Weights of a small GPT-style language model, trained from scratch on English Wikipedia.
Training: a variant of Adam for these matrices, 458M tokens, 13987 steps.
MLP neurons of a small language model. Each row is named by its layer, matrix (gate and up: input weights) and neuron, and shows model dimensions 112-303. Each number is 500 + 40 x the weight over its row's rms, rounded and kept within 0 to 999. Numbers have three digits each. A neuron's up and down rows have the sign that makes its largest values positive.
After each neuron's rows, "fires on" lists the tokens most often at its 100 highest values on Wikipedia text that the model never trained on; "fires after" lists the tokens most often just before its 100 highest values on Wikipedia text that the model never trained on.

L11.gate1109:448512529504578543505449534468491553503458549410591539514479528456540494443516476436452521499516562525506521539491396472468429421531530524509492478582455458547525535492498530507495573487509469505529461518529448510540612439472440540545509518505536459497512534479543452572539479528445515529485450464484511455496457512491416499471480452437639508540477465501491484451520642428487548491451422551498533508468466552499518580566520520507527460498527502560473506572403546547479486529538521451460514499562478531499559498479546498536493533506524513450530568531547519517484456541507452421
L11.up1109:513511472519529536440443561498463471556479554500514438459481452524545553424499476503492464539490431416564541533515424559457479508514472471532587545480495473446521508543502520592572494501499530535445509465483467521490486448520546547523505505493543510495502531503514496516522497511470513513430493518475483524518451510477410514466552405486536460459545403475466545474512489503424503526461616471483468489496528511535484549545534535530565495478451477548561516488431520540474559471510449482468466560538548523583497458521442559472491472556524525473473500477522528483563511597395503483
fires on: "9", " ", "8", "th"
fires after: "1", "9", "8", " the"

L10.gate1077:541482456545533527433466547511483498489480510537490495521502467539551544432538518536460459510480495533440490522572464580525470483510517484579457568463544516489556575557512526499491364520477456533565543453511470458513516514483522504517527467477494515509556577509513443524550484447561425479456498531573461599514469510474545509484404498544444521473533507496402458464448534474474530492477521534465506495558509556502579497408517543504480482539492514489516448527457457489558485491475525515523512471549504507497549494540457430493494521461424483527550439462495528493510533568455443426
L10.up1077:521563491537520488481434503525503464600493445512484452508505550473458505558519526468482446500504558536549480546481452579487468517508515452482507502495574510471522482482562569480511465456524435511542560510517494477510570517530525491486534402516422536488490535428516434559581446448491452414468535511532527510480457469511490524509466460462388532513570514555439431525535539502520467585466547575516425447465521493543501466457488524479490467584528447528542514528474476575489483444533548522545497572528510513560437460447478455537489500517505448557544494457433564458547513539493573499
fires on: " a", "er"
fires after: " as", " a", " As", ",", " became"

L6.gate95:507521487517479462459494430542452446460497508505441483499447494483423495479473404448507476474509553445490455499545491539547481494517479466516538561510481559535442536473524471482520505418513512550490362465477492530537451527525478419515457474503455457506541510470472493575491511509533460467408502472450530463541517494466533504605453457534514521495477421510484470468491547542437489459516432497461493487468496513563490496509510514505551489480491588491471509571526465448555453548508466493500471452485476477460552536525444447488443524461438517514463556498496471504491557425488436551
L6.up95:475458439544473520516520539462530447478538493582488539451466491458504406481486454489515523502457540485510495481485516534498452503540561542526529460568525426511452521514567496539509516537547565524521474557516470505479503434426477493526476542467571488472460474470438509508470480479540455471453481549487477537507433433472475518409429480474431453501511502531554519524427472493530540537542522445522522567508550434427503518440454512532517490488444501528542451459459455536565475503494502472512480478483520466473432513572545466502491602565538510557443468455499486489490548470449557485
fires on: "2", "9", " Chicago", " Billboard"
fires after: "0", "9", " the", " was"

L10.gate310:467468364545508509420531539577506454425464545575500457489483514565432533470537527484499463433485496472538523513499520542436525464488535450514544552494487479497515553480527463461505514525476502581564545461465470450518478506508560494427509504509495472487560447494585494539493530483426476520447443458550431504495556468482551462490447481479475554479467523474431492503486547467444393464471450519442469465482553450468554510463521495474511522478590523513507486528454508546466503538516532513491535488503545490542479493525461575544500494537423496611488508536481577498533494522503460446
L10.up310:486601447488493552562560462518471530520471505477560479564509446485555462486467565508510464460528439496490507527524452605513537492491505473560497563539538473512459545472516541485548434565585562525492507512531493444523477483505515498457504453535527468475426582485554506645521459525491384553486542503496542560427482500510459513489493488533487491524509481559452545489474507522513484544505503530561499590528492511431540572453448459452501492533491464480522521514494523534519500516493468436503467536582518538544477517533451533506505478483437554568518432562482495435463477480505408484
fires on: " the", " first"
fires after: " the", " was", " as", " is", ","

L2.gate406:502499503462466493489523501519523416481433583473498491594506548457486524541495481559514513453524474492515464467450526446489430509478456468478543472507518514467456496435458549429526480570512476447423510533646450387505466509563476493404555395478486513521517431494487548448497487434538468490522521515507548518436480484474482507554562484498568462520432547485508514490515555492515536463551435530588520498442501495483467424456521515469469496526561491461422506378552458522514481538508486480485481476507512537473541455522522446481458570464486437510455490472490486351517467495563463500
L2.up406:554489492508481527554537529534548483458371497537424504520487548546526467530529487515555512497497456551551471471440536439483468534475456451494529515508512440477495445481489555487455523545478466455475526495547519493507484468534447543467490469525443469524555488484459562447466532494495551413506483558526504452481505496504526468579475496486508486517522521453540560456470558446551544479546526471567499543451534488511506478412529516467530471499507521475515482445479552507464415577512579464481514524500468495485502458508415517537449512444544471468398485553484552343484527457513456543
fires on: "6", "9", "0", "7", "4", "1"
fires after: "9", "0"

L10.gate1068:478466495617525452581474561492551456514484537504515463551475457486502520454493493538450582506490522515491513489450499564531468465530505492518499501532520450558573590529578505517529407512507452514553561445497453446472505475468515510537546515495435443499552472481451422475547550499554412517431491466545461597424458548473522454456394504517435495534519458458477471470510583515459475529477516555528469446489494513520545467477503524526479477502610484507551492513506452519518505523547492501426486525539542522530497513497512475460508515492497506516526495543493474529478490479451490353
L10.up1068:527523404542461458475475517504461478502482497529487454491490491514532488482546562501474456439506547562549515518509564534494444463439536486507497504512543475460476564462487481474525416519532499504518601464472526446513529515503452555458460483485478454505590547483505452503512533523495391438457530494558502545563514580510516488505413501589453503492464542490451505541526530452498568528460474537525517566456454592471592517452533540493468466557506491518561501439468504526568493564444452561521531489620488504575552521433522451536539425492440518566580520581495531521479478451474525465
fires on: " a", " an", " first", " and"
fires after: " is", ",", " the", " was", " a"

L11.gate1179:493462494496483590581552531453454504538441438521557498461525485495517501539520516450516511420475474471448506565547499514484510492426495471546498531524448547507526479543543556532497472437502460493480579503483540484482470478599470516490481581432453474531462515453473490505480500466556462440406540495506555529501516582458501454496498506493585555472545597537502480486496492565541481522499594503462563424416497463437520465559564499458527423487440525549440501421558473517509476537488548520468497497490465516547563508539506439505481539480500517501471467499576478436548481476488429486
L11.up1179:488539485556492556525497482482492512511508527504596540472476539478507428537460473537506446486509534554450539502477550502495478476498491463466466515565437545541535536507524402481511468525450519549546503541467470438530498507493525505468448529513473505550514562451470517533468504459542499502462527531474509458448497450449462515462463494561488489522456507491446409447520532519455501489484557479479513471538494477428566471542451499504513488507493553517501501526431473569420531516495420537478533435502462513445508435471506467602538458509402532483539484518528466482493466563473505480
fires on: "0", ".", "1", "6", "5", "3"
fires after: "9", "0", ".", "–", "6", "4"

L6.gate385:434480458523522542451494502461472455528565519560504491480475428573545524386493425466471430414449420486424546496493528488529488491587523520523575548521484520544507545541524455460514476466500516507536488399474465463474542451447540565571521617487485570491549523545503478506521474523536508550484507449461536508473525419503511431490446527570441530486412450516540478441561424518507463496546478485491475507495548570517511567519477570517529507475469574454508485462483484563504508459509498491529494472601474517501529492541462481425480497458517485502489499462517542494521498524450533497
L6.up385:434474485491489464418541505541447489486505533498498405508534540500455540448452510525522506437469470485518538539460515506491551386539589556533505536464438472472523484489417524428444530510467490530419536507438458554541510552489467500509442565557439527512496485473517577541514524495516537551540481471529538434551502442472523460466481486534503553512451501483475403466509537472520417463502525404497473558506541538426477425534482507519479572498490484411549497517484545518530545523509503473505553497450534512475504516523443506493528547489512535470473436494561534527463546508489485445
fires on: "==", " series", " National", " station", " Bron"
fires after: " the", ".\n\n", " United"

L10.gate1195:432554539499551491464441570508429397500560552459510517463458516519504507440559501462477435457541546531482535537559486542480476504511518574525550463557499467547557438557456456515554497507469485532497416485422522509503522483479499584580474575519583458542525487508538475498440525451512433509492472476491512483550467491561448487448499488479535479503544422530451472449474510501480518573521571515511518510556532605584470581496486519538514500513508566566475486581435503504497487507500490482464521499564526478496524446542483459393557449482484497502479488478497503457563534461496439471
L10.up1195:523530540542444534533429575506502497585563561515495515553499478548522511542534542541542494508514477491448512496564502542493431480525490534473442538531463510520571446502455481504486433554438456458516510431505505458481433453522556482527462375485520462543523485543493477553478547547519537532506519472561473471494482552500550532494487448490494421435505549546493443507455450480489550469445520504523458454495469473562506508511550495517390459466457474587454461484480437526556491482555520590518490544530518499401522429482488548423490462523507484449528465512545461476522490566595432473
fires on: "0", "8", "2", "9"
fires after: "9", "2", "8", "6", "5", "1"

L2.gate662:507453509559499465541485456465486519510522541453444460516489541573487511449517551504494504531535514519434516521439463532542524500509537518503446489571515514517504451519480481535514486491470492491438508484478538554466500500474522584451566505513468511553538402506541535461472465520569506478504518488500505483472499539488541511434476457439524499471505510499432505465532441465546568554508506434494439537455498496470492593477489519528483563514451540470510466507553510492581532498549407523468526499452404522472489465526539437517483535470492489501509510552514457535532501502443458455
L2.up662:449431525430505520474464469515520521485568501487541487487455507570518572576420494482517517450522546534449479476396551457432514504452496520539512481583523503513512464410445574462506539494511503485493495478587522529519498461454540491498519495507485481529510534477516508431451435480537521512503512467475519511451558429541529485522542430494451508492505509492473540410504406502535520470445474570496520478513477519554518472463492560550484444490538598616491508508503515434561438527533453499481501480503474463527538527497525474460523520501485511519475508508514471497531555520501457470
fires on: "1"
fires after: "0"

L10.gate1102:501473503514448509513446435486533475482498488482490496449550457518434519435506521563521520568485482479550545540542530498520553543547501505463468545538501511486442532582491413487548483447530497423581482482513476451469432552480487552519498504497542499540526494490491526538457501501487536492492461518526449526523582477439521456449449460487486551512511480511458504451515492516507522495550482482479545511479475515420485599566424526550556518457507610398508551463471521464543503622509467455450590455477543501485544542480452529430521453513467462521444493528560491462553499496532518506
L10.up1102:535497507535481565533490581532481446551532553445553501442511476543506537534435475505470522522579470580416466476488519496462498477457482491551592475509480414560469557441548514524511530448519498554527518553480470489450525458473538515549511499508520476531543443525467481457542531487570503497464439522450508527464538539643557474425544471499477497483490507465587486521482414589506565486462583451419436463416531512504555554545478519440481474565447508540463473484607515477455488507492524409516494517487452471499511473551576436508542514446485549498472427484544480468499560529525457574
fires on: "4", "3", "6", "5", "9", "2"
fires after: "2", "4", "9", "5", "0", "1"

L2.gate788:449511479493588506495534522491467492551533506505537487412540478444488450422535479489555496542501399438493525511542487445437476486475451482531456538503470486480538444561553451591417473507498510514537525476424507535492549513522536498573427486511531445461414457461464490477520509523535498527484526503522517520512500510542529437468457495517526459496484454566452444515489539569513399526467514517486512466505510491515482616480519533493495549527352491530612469541512483513501530503550540513466511531502592504572511479582450532530627501529563469522603486494477520504493455621469448516
L2.up788:469498526502511402479503539483516508502505507479457487521525525570513453552516624568473512482599524621411545525481527525491447528515542496524452434518526479500436547560440523475481545499463455481447588561501526553509467489495497501477515468535498498500483513488575489515485430495507458464548534455484434450508496515549534556457542549509497468479483505503535516418490459446556576511513504474504502478498481539537428507476466482486426501502518467530421549516485442569476561522542563544487536511508501580424499438529520503447543486493525514478498471533481480532487463432518440457
fires on: "0"
fires after: "9", "1", "7", "2"

L10.gate156:518448438503546537488469561542497498494600603479475486546538511505505487489469545518393530416430536538537464479510479570541438464501457460476566522447464505502559529529546533516530457494428463507560533520550500473511502490495504488479540437495500476552477574474491468488571450538481455509454481438464440549500494485545544492435539434467458404399543582452483463501511529425552515476509460537509478563552494547522491487461510565462548464499490519489522540521491472536469492481478513477478502482478468505478498533461459447554493470495417493496497515488484584505527502546512505500
L10.up156:493452490463556475573498517459517573408502551494580431586522492526463498448453489527582508523512553490510584450485523521417516519499447475526557447445532474484429523410525533524452506526444517555476482498528455500502500478424538602530500460495481480462547446462460493539499563509414550469507525491459510531548424568486524449517539496550469512510515501484533541526465566487519453542459551558524536544443488509482502481535449502479519487541552465503490562559552534479543532457462486583559463527540585477616504540475508550481497501513465493542556538571543473453486501512490459519
fires on: " a", " an", " professional", " the", " former", " of"
fires after: " is", " a", " was"

L2.gate1273:542461471498522600454530473492474554524456487590567520453453463436526534486472395439537515526452460426567513507523530498449510480451487517493548522527452549479552496480565438514544486518569526538507399447500446463530517503523475466509488482503520480435470473500515506538503523501499564514480495501433468571470517503494435464489458479508538496501504478504466528524512566542428456478450492512516453549499495434494560561535507496554585450475485476468511422511471497446517543514478471509572415532492518481545458527478465540538551472533457540504507456488553504524506502567500545547
L2.up1273:523502404569591480500531506522430517504498507514529449421483479445519402433501476507618485527513420398478547493555449494393477488512523544488479493535443519496591461528583469549495461486512555545544474465425521528506533483500481521513470447525491490511462449492491508458484550536516487470483556492502499496485447531536531526474438503501480482501472484597515465518455548546441444511455509521466463527458499493508488591449555493537532571567376509477566486550471535496504505513478546491484489551486578515554442482552502495543633497566527503515608453474485502535488549573489492527
fires on: "7", "2"
fires after: "9", "0"

L6.gate398:489493505555502503489485480528445437475381523442486532475450527571572485551479538469494461521450467503524448458572503465499472518489467442528543520515486548446579567483481446491490456543462525509515496497483492462471526422467555513542410513484512524525547491478532469500498565506475436532564523469496530485461502516519436527465494458516493522523420507524477448425559485537525463509511463513486447483438542566478472488497546574476421539442446489494489477504460533453525393537427477505425444419470499490509520464578475502372474542521538534515457531518468485503495512536510540436
L6.up398:622480449548484511474614501560538547524468503491462480437520575454523508547500490522427427491525543467533541500555493461527568540521454447503545554544503516492538482484424474487508540522532523464516474552486440557490537535509403540479526575564532536473511472494486490493501534535568411493475539580557495467492546499476531564527580571523573501566529510474499480518452514488517523585534500534436544582439480557491500550531524428513463528483511515430503565510433485481478490499542428477474598421475482454484502504485508465521465550544493563494519429573505488505508507409489496468
fires on: "1", "0", "8", "2", "9", "I"
fires after: " ", "-", "1", "2"

L11.gate657:503545486517473521515479467508464543451489541508531499526460496467496499487491485464493501461516554425465475524499492543486476481522503422522491508536492505538522546512484548500466498491511516501604382464526549508506485475534509541493454509432484467473473470440500511524453510486507481422538529484489466547485523497527571513531465472532506446456586544507548405511498479482548486507411449485465517497447440448505473502548515442505495408483534484528458536425530535509437516545487488489450485499545497468531520546529449440461445541512453524616426521422440490515506436609460538455
L11.up657:485523445473509566448514476477487526495539517505532488429523470450494532553521431434523485542481535502511544505503538498454542535516474467500495528592452560566513473469497472524577520538526495464449475405488446538464503487531494485445439450517563540543457453466493458529424532474556574493417445480511498537490504461512446519478453526498418495492483489524459586554443524506487544495542540490478468514460495404492530536521434526560578616484487583508475539540467484484473513544483513479569556455485438489443386582548535493526499505502447503491551494462448454476463517476500529494
fires on: "1", "2", " Kend", "9", "0"
fires after: "–", "0", "9"

L8.gate391:545494475470544483421510479413510493513501520509550578518579501485530556529490483470495465496483533447472416446468552539434502345546501514496580477473525576530482497441500452423451500475560575547560506518482503455562533482499549483447457444475501478492475427446480519442545496585486504441591474477503447470493432532562449468478492442441502541435519521533496468509417481537546438489490481578504528499503495528433518489532478489532553451497518461505443465516517464498458489520497527447496563540485442483516499492545526486482522502455534405467507564441475519515530506462531456500
L8.up391:519453533505523518464535450446507417519533477412511587438492483535516481468498538530539472499491516463514452490487504528524556461476581522528536535459518483481461485468427449499520496489508518502518481607510505507523499502498531489452479518552526559480493393531485510504532446528579478481537474564551485464587485519485503480458515506511457555500411579513523477449536428561562538437502522496477502542467531472485466495519455500557517512534493494506515479480493484543483475546496515439444569510475420477452549486513445469493469523438522509517507506524500462503547534547571417443
fires on: " October", " W", " September", " May", " February", " December"
fires after: " on", " |", " On", "On"

L10.gate1193:491459546548591470500505471411495532438464463464529472492505479525510486487469460475482502505435547453466513479527486516500538481539458494532443545555489496531530510543564440602587482432436458534495433504470495498478477480525587545563472475500443464511486539479525460512553532477509427462457486516502470491470456506493482485495517514486529488474523490477525492429579558524509573559490534458405514516442532507452508551552475522519533537479496506476462504571516508495448479597523432484507530506486510499547536549529422451461535533455520494521488465449476529558550488489499532541
L10.up1193:460493448503531566465456425525387455515459515449539496449531441379505445474551490456571489573541505505469556514500520507545534494528516590472460510461510455565499475552527550470544495533497539550499476515477494419513531469440508497572506608480509553520574477497484476480464544495475415527529577466465542490492518502485451464446480492470494505547497453474450461481499516418447500508500448462546521544511475456464609504498516454597490534550477426500467502541513576522514490477386504496542487483523481517538498533483537536484512503489502480525559493487528519477466545473400547470
fires on: "0", "9", " ", "1", "2", "8"
fires after: "0", "1", "2", ",", "9"

L6.gate1166:381495481411473553460521527541443526503547536486530486570467458512535498472526469531480536498563505507467547539496527594590546490458533520514559535504516484534586482505502525484552518457483525512460496542497547461496437576525548533533498555452457490484483549526484489468509462458488471524548512487491485545464486462579516469439485511531520554446501472443540499537499468495516524471511561490425520460469486556448515597476494452639544527538462486469545510518502466507513517491476431492529481450530524508585485466546453448411523443435494485514477473521558536541520580589502544544
L6.up1166:493512461501528437515472492457567535458490487513483486460459500497483572494500467482534491447561529473527482489524427506481396512553511475512535409503438500515467560504435566490534517483437500446432524530477447554456511492528537522476489486477528543420474485508542514507456489466516464496507507523487552513506517528545505485524500466535468536481478384492462412518511451482493505522513490506474560493473503504541525532447480497521459458502498579465488538602528505485523480520455475455489480435461409435480489464487537503503553482452490453508551454443488473478470495403464418533
fires on: "==", "===", "-"
fires after: ".\n\n", " the", "==", "\n", " his", "S"

L8.gate372:481536541559492539499455527528489526472496498525514493560526574512475513503416492461505495526452481471468512464558512506503544542441535492479545497535493396548534479463482476510456495492468490498509489509457460474583489464499500518549463537490471555526623447461481481505493598502487508492418476508516515484558460423511528496532502508497542490463498556512469492469466550479576471487427498494505472479483499482471563558507465501468496526453451571494488436530362468589477466594447480454445501511549477452524519472544473498457558468466505399478543476523433532514495523461494447521
L8.up372:493511543479439511530546558497511494512484531462530573486498464466526533448484546539496474491552554479497427498470521451453453515504482466528503525529477438515488504519534398524556465572518513526501458478514482526500523472485464507548561492521489504451532506440507553487499477527464464556551505484510539552423579557505519527486436524540453477469487474443487483504430546558559576507524477631533571588416537549461452538435480494428460514475503445436438551503570463516512482549469516448456526514443499494486578480544514451517485572558508558480507472554473490495515448451518523443
fires on: " ", "1", "2", "in"
fires after: " and", " ", " to", " than", " or"

L2.gate428:443456559491516490458533479444473444518491464474500468475504504511475444522550516505452510524555470548429530560468533498526495493548493470496408496445550456477474562579497566570461512495469543494497538561444514515531470547595525474576471518485514520526466398507480513452515529532494486558509536482509498450534541519494575483486557565425532494515496537573467505457501472506551459529519492504494470436557478535444527448411522541353495529557498442634458565526466431482431535492539560530461517449463554525451469452504502493451504512525463459528511473561470524494485419550533490460
L2.up428:531423511532543538511565468548538507487475446533514534477487466460524493523540439494543535527544508503483605489519473522553447513500575519541501535560511527516559458571577573533481526525497535483498493463428481539474487502444473444506434501515496493470449489472479518579536455575555495548427455473466533482479495510531540444502455485526529515499539474510537515503551519496486479480462517519475489494542498499583451544510501440516495550554347499513489496487514500531503521437483448506535544592466559526511483451514497469516534402559556531581507506532485492509508537534516479568
fires on: "1"
fires after: "9", "8", "7"

L11.gate1037:545584511407449464466495536534530531527459454523574541483570530492505497472516524495483467526460512510576511535522447534518528505509458474536470520510483518469513530482528459473458483477557539545595543496533474457535525518584520486482460602497505555534514444387519545531492559511476385480500497532550509508514573499485539533433510507496495474462570467493494524475468568470517527480524493483518549526499480502496516579513482586486492458484473508516505522506512509507533453481483515546472544507463462486524536472526467491462536503481538500502494480518572467441523494473540473554
L11.up1037:513559505481467560453483486548467471502512525497481514560475479530497448434428546533497514524506508543476564543541474549436429495459494529530503548519496487468492517512482520487559517554511477532502537535521469510529511503483495451482508586492546450478560465432425459502471442522545435550479465511481427491499420442476459493453446528433516475546478485512531446479494533545461508478548445552548526542431436543503425471510503517471469472519464563562537433540479491543530493436504488522454539416525496502442555485508448559465514464506513488516431403490510470469510466518464512490
fires on: "2", "3", "1", "0", "6"
fires after: " ", "0", "9", ":"

L2.gate625:480425516514498485526538463464528498427461472470462478489505506516543457499489529550509495512534462515505535434493511496494506480502474457523504495455578494499504473567466556540507499445474487493485585539473501523491547538517505556548490577536458502527542466446422458489485533555450507529487482492491489523514540542511544488528486521420548487497482586470479457474499450545522424474529501464481494444538518535499500415431525483436499477555492561588429587511451442526524476503548593470489537495494502557431467469546513504525405475494477458505545429609406535443507501468518502428
L2.up625:561482471503525499464514457478500531515459504527541446443448474440439463533565467514507497513549516470521625474585487529470503535499545449497447548449495503550502475555565585557461500481481493475507518534432475534493489514483487490533436486512490496443419468493530524501555544477514553532377541467510496486510514518536550463545451504497472446542460466464532472449510480467449463510446533527515491497568496465504496535461485486543458461548396481542428497500495477513461560426522472524523503520444607516509433452459476495549517450589508541533465520521501481553509513551523457533
fires on: "1"
fires after: "8", "7", "6", "9", "5"

L8.gate814:551495504483592399488480533457458428485450474457544494542563473505514492519482550506469522505538559459485489545466504529469545407473509520485508542455431526530477508484542527501536502474501514535538504548550440543562506459513493487519479456446477462505505514394472495508504526587525485488541428437539444574542537533550496475478577418553520545478596549534469519421503496509549489486534543544501497438478591487514466445513490606530508449530479495423476484498497497461482530416518570483438514569527560492591475484500556592464556527444456454442486549497451473505533519467422462531
L8.up814:526553602492450491513506486412519443508472471443518459597471510491489540487505533529553489464523484472448510565478505484552448478480505419470500583445468523540536488525433426481492519486492482556541451578494540521525497525512531436427482549510439539477477536474417487509481481566498576499483514474461519531508476489495410504490570498559428538542479562458560501479539560518548559536501581444455456519442561525455494533487442506503453444390581475550523472493519570495515535503478510543499544562495543429494543480496453502518526527452465549463454483518476519435524561516563493469
fires on: " October", " May", " August", " December", " September", " November"
fires after: " on", " On", "On", "born", " –"

L10.gate43:447535508460511477524518583508437525525531505447598530546526569481465559448500552469545499528542588515504462501447457461387515503481455482479538523509424445440481498532483538528540515423536474528509452498519505440603558413529482499509460563494543468477554466525491511523482462467456507510424518495444539517546484581513488516448527483449532482544442429476361487503534591531548503518516543517545570509455433592496467521533483561437487480503472510515533491599399549541518451445464486479474494488606511528548517456467450482470509532504461535475559491496512433493496491453503549455
L10.up43:542559426545516573509486435539483460610531548523518458410449533478541461449563438492526493554489535502466547477509524519528492463548534510466551512554485482489543562508497505571467460559506459478476490544455479491512495525492560513539577493467451514488455558532528429506488484521503531510464518550552514498509489467466485499437461499486499423534514477500484547451497595521468547568494518534519500560481477509450550512516552526525494537466545562467578568549482453561464555486484484518570547560576442532477494473482493502505490510509436501440516493516484502551517477479428453475
fires on: "0", "9", "1", " ", ":"
fires after: "1", "2", " ", " early", " Website", " in"

L2.gate956:541431527485446467491538475528572481549473534474481486571525582494532538522496507481487499460546492548477512526493480516539526520467474494527534490477481504480506504460387527496513538598464455520469516486511448463494526530577486501445601476523444559507536477558525531530487554471428535469468540446465441414506518414465477596515568429452479442467430497435528531468508473431537567445544504422536563494522463542480461489467544526496542447529493505517451514482485478454547422538508544434524531418506493477491470420509546476488427559498508469478507451528539502473491519435494518455
L2.up956:564481526460480531572561434542542394522441499517568441561469570530490521523515498533454549513543521545516425503483585577512520485517484464524492462518539473515518465489492523477515533543507480515426459491559453453491481477451395465424530451491416452510458493556582600524528528456444556460487467553555522481514429557526573490580536520441513472459470503477495505498501516471498524485549525485488446496456501499403445455521491496521459510537494467486428435438549540535520427494558553445519485518461477483518504504544514470468432478545481491435424531521454516452527473473583501510
fires on: "6", "5", "0", "1"
fires after: "9", "0"

L4.gate184:444514488491475530476505442492427542500478504484525513492483544567498533470594401549490452445508515570530494552464485603455549519485469549502471471541507459521511486501523551514528443436491524501496458476486423545483452444485522554568565548504452447537447455475520517471521513480539569479507518564529467525569556570480457527478525501504585558530507469499485520502602455509541449514505486505492574534534509518538509591511536544440429510486465575471480550480517579559527552449593464545574608506459534529506468506451463481501479511513545519534538527536535503457504506517540457459
L4.up184:494458572548505518543555482462523566518536472492489519420431463496515541562489497473391558477426493498490547515529475489465497460509570475471531504463487507484460533509464617555497469527585510489418490506514506476485506540500496461509478503464505531414444516451500526550587478447492508531426434483434550485563457555530534453493503451534468494534477510509501517495469494547490497501412454479434514489578558563454476540526541518473524502518441477538380483502489502483523488522453438563485478480443518473519549590441448477488492428524507461472504549490395516475513475562481493582
fires on: "5", "9", "6", "1", "===\n", "8"
fires after: "9", "8", "0"

L4.gate787:510471511548539506475520475469497543452449488445513501500547512461491477560507517592519479452491473499519481438503548483556505483601489525542409491512553491546470499587534585507472554426461564531492540524549519518552524462471554447502403490462455524540485467433474530468503516532457440475539562497565519528490539505534531474534462518437522595536501530533501436486415475489466485480482545521567553442508538469462512440433535516436398392545441532592447503478464524538497433461543519438448527562513549524460489464531414509474491493509459516542519475572490518472491515548539481476
L4.up787:514468459523549482412525550432504540474501441480487512462476469451426475541539430509470519468511564490544606408497486536511500501543527445509485466558515489547526454580538585561536508445509528464496500538512464536546545471468538524485421542470441517477411505496516504502526474518526515461473533515570497504534501506581539470524462532492541507564445459530484465456458536460487489530471569486442574473540503556475496539478496499551442479536444503523414494539452533560476507449479404496504549509454539503510467462490460488481501497566497561564454509493443485546486529495513440535
fires on: "1"
fires after: "1", "6", "2", "4", "7", "8"

L10.gate153:522549541472458512523494510431519514487492521549482427443596457490473525446600528510414553522501544527558512497508435537510487470459541488574493534509540494468478518481491474488520425534461476474513476467467416537539559524484495483550498531497458517439468534498523503583501466506479417533434408511506520553494513489524497547486484486513504417517467528512492543491444541538527520497473498483516417426543527570462490467487452440551496483504493524451470511481447515508525523533451522479473488514522465526559495538476558523465557457495454515505463505579483518451524452518475490461
L10.up153:461461456470496465424490529506522546512502474457453456503453444532480524503459528463530480462435482482480429519510552497519552514539540423449521524471551470608463495506558479449446442490531508527546569475540448432428475561516441492510515507537444537512542559491451492469520529500570412433474497526476512496448515477500541524524439518516506516486535472594441555553452481568507506519456426493481553505498497505468538507501518538460494472574412576438461485495572528591456438440556498472532456494515471456482589526502451502482510514508521532496501465494539496548453478455471503507
fires on: " a", " an", " known", " the"
fires after: " was", " as", " is", " and", " As", " became"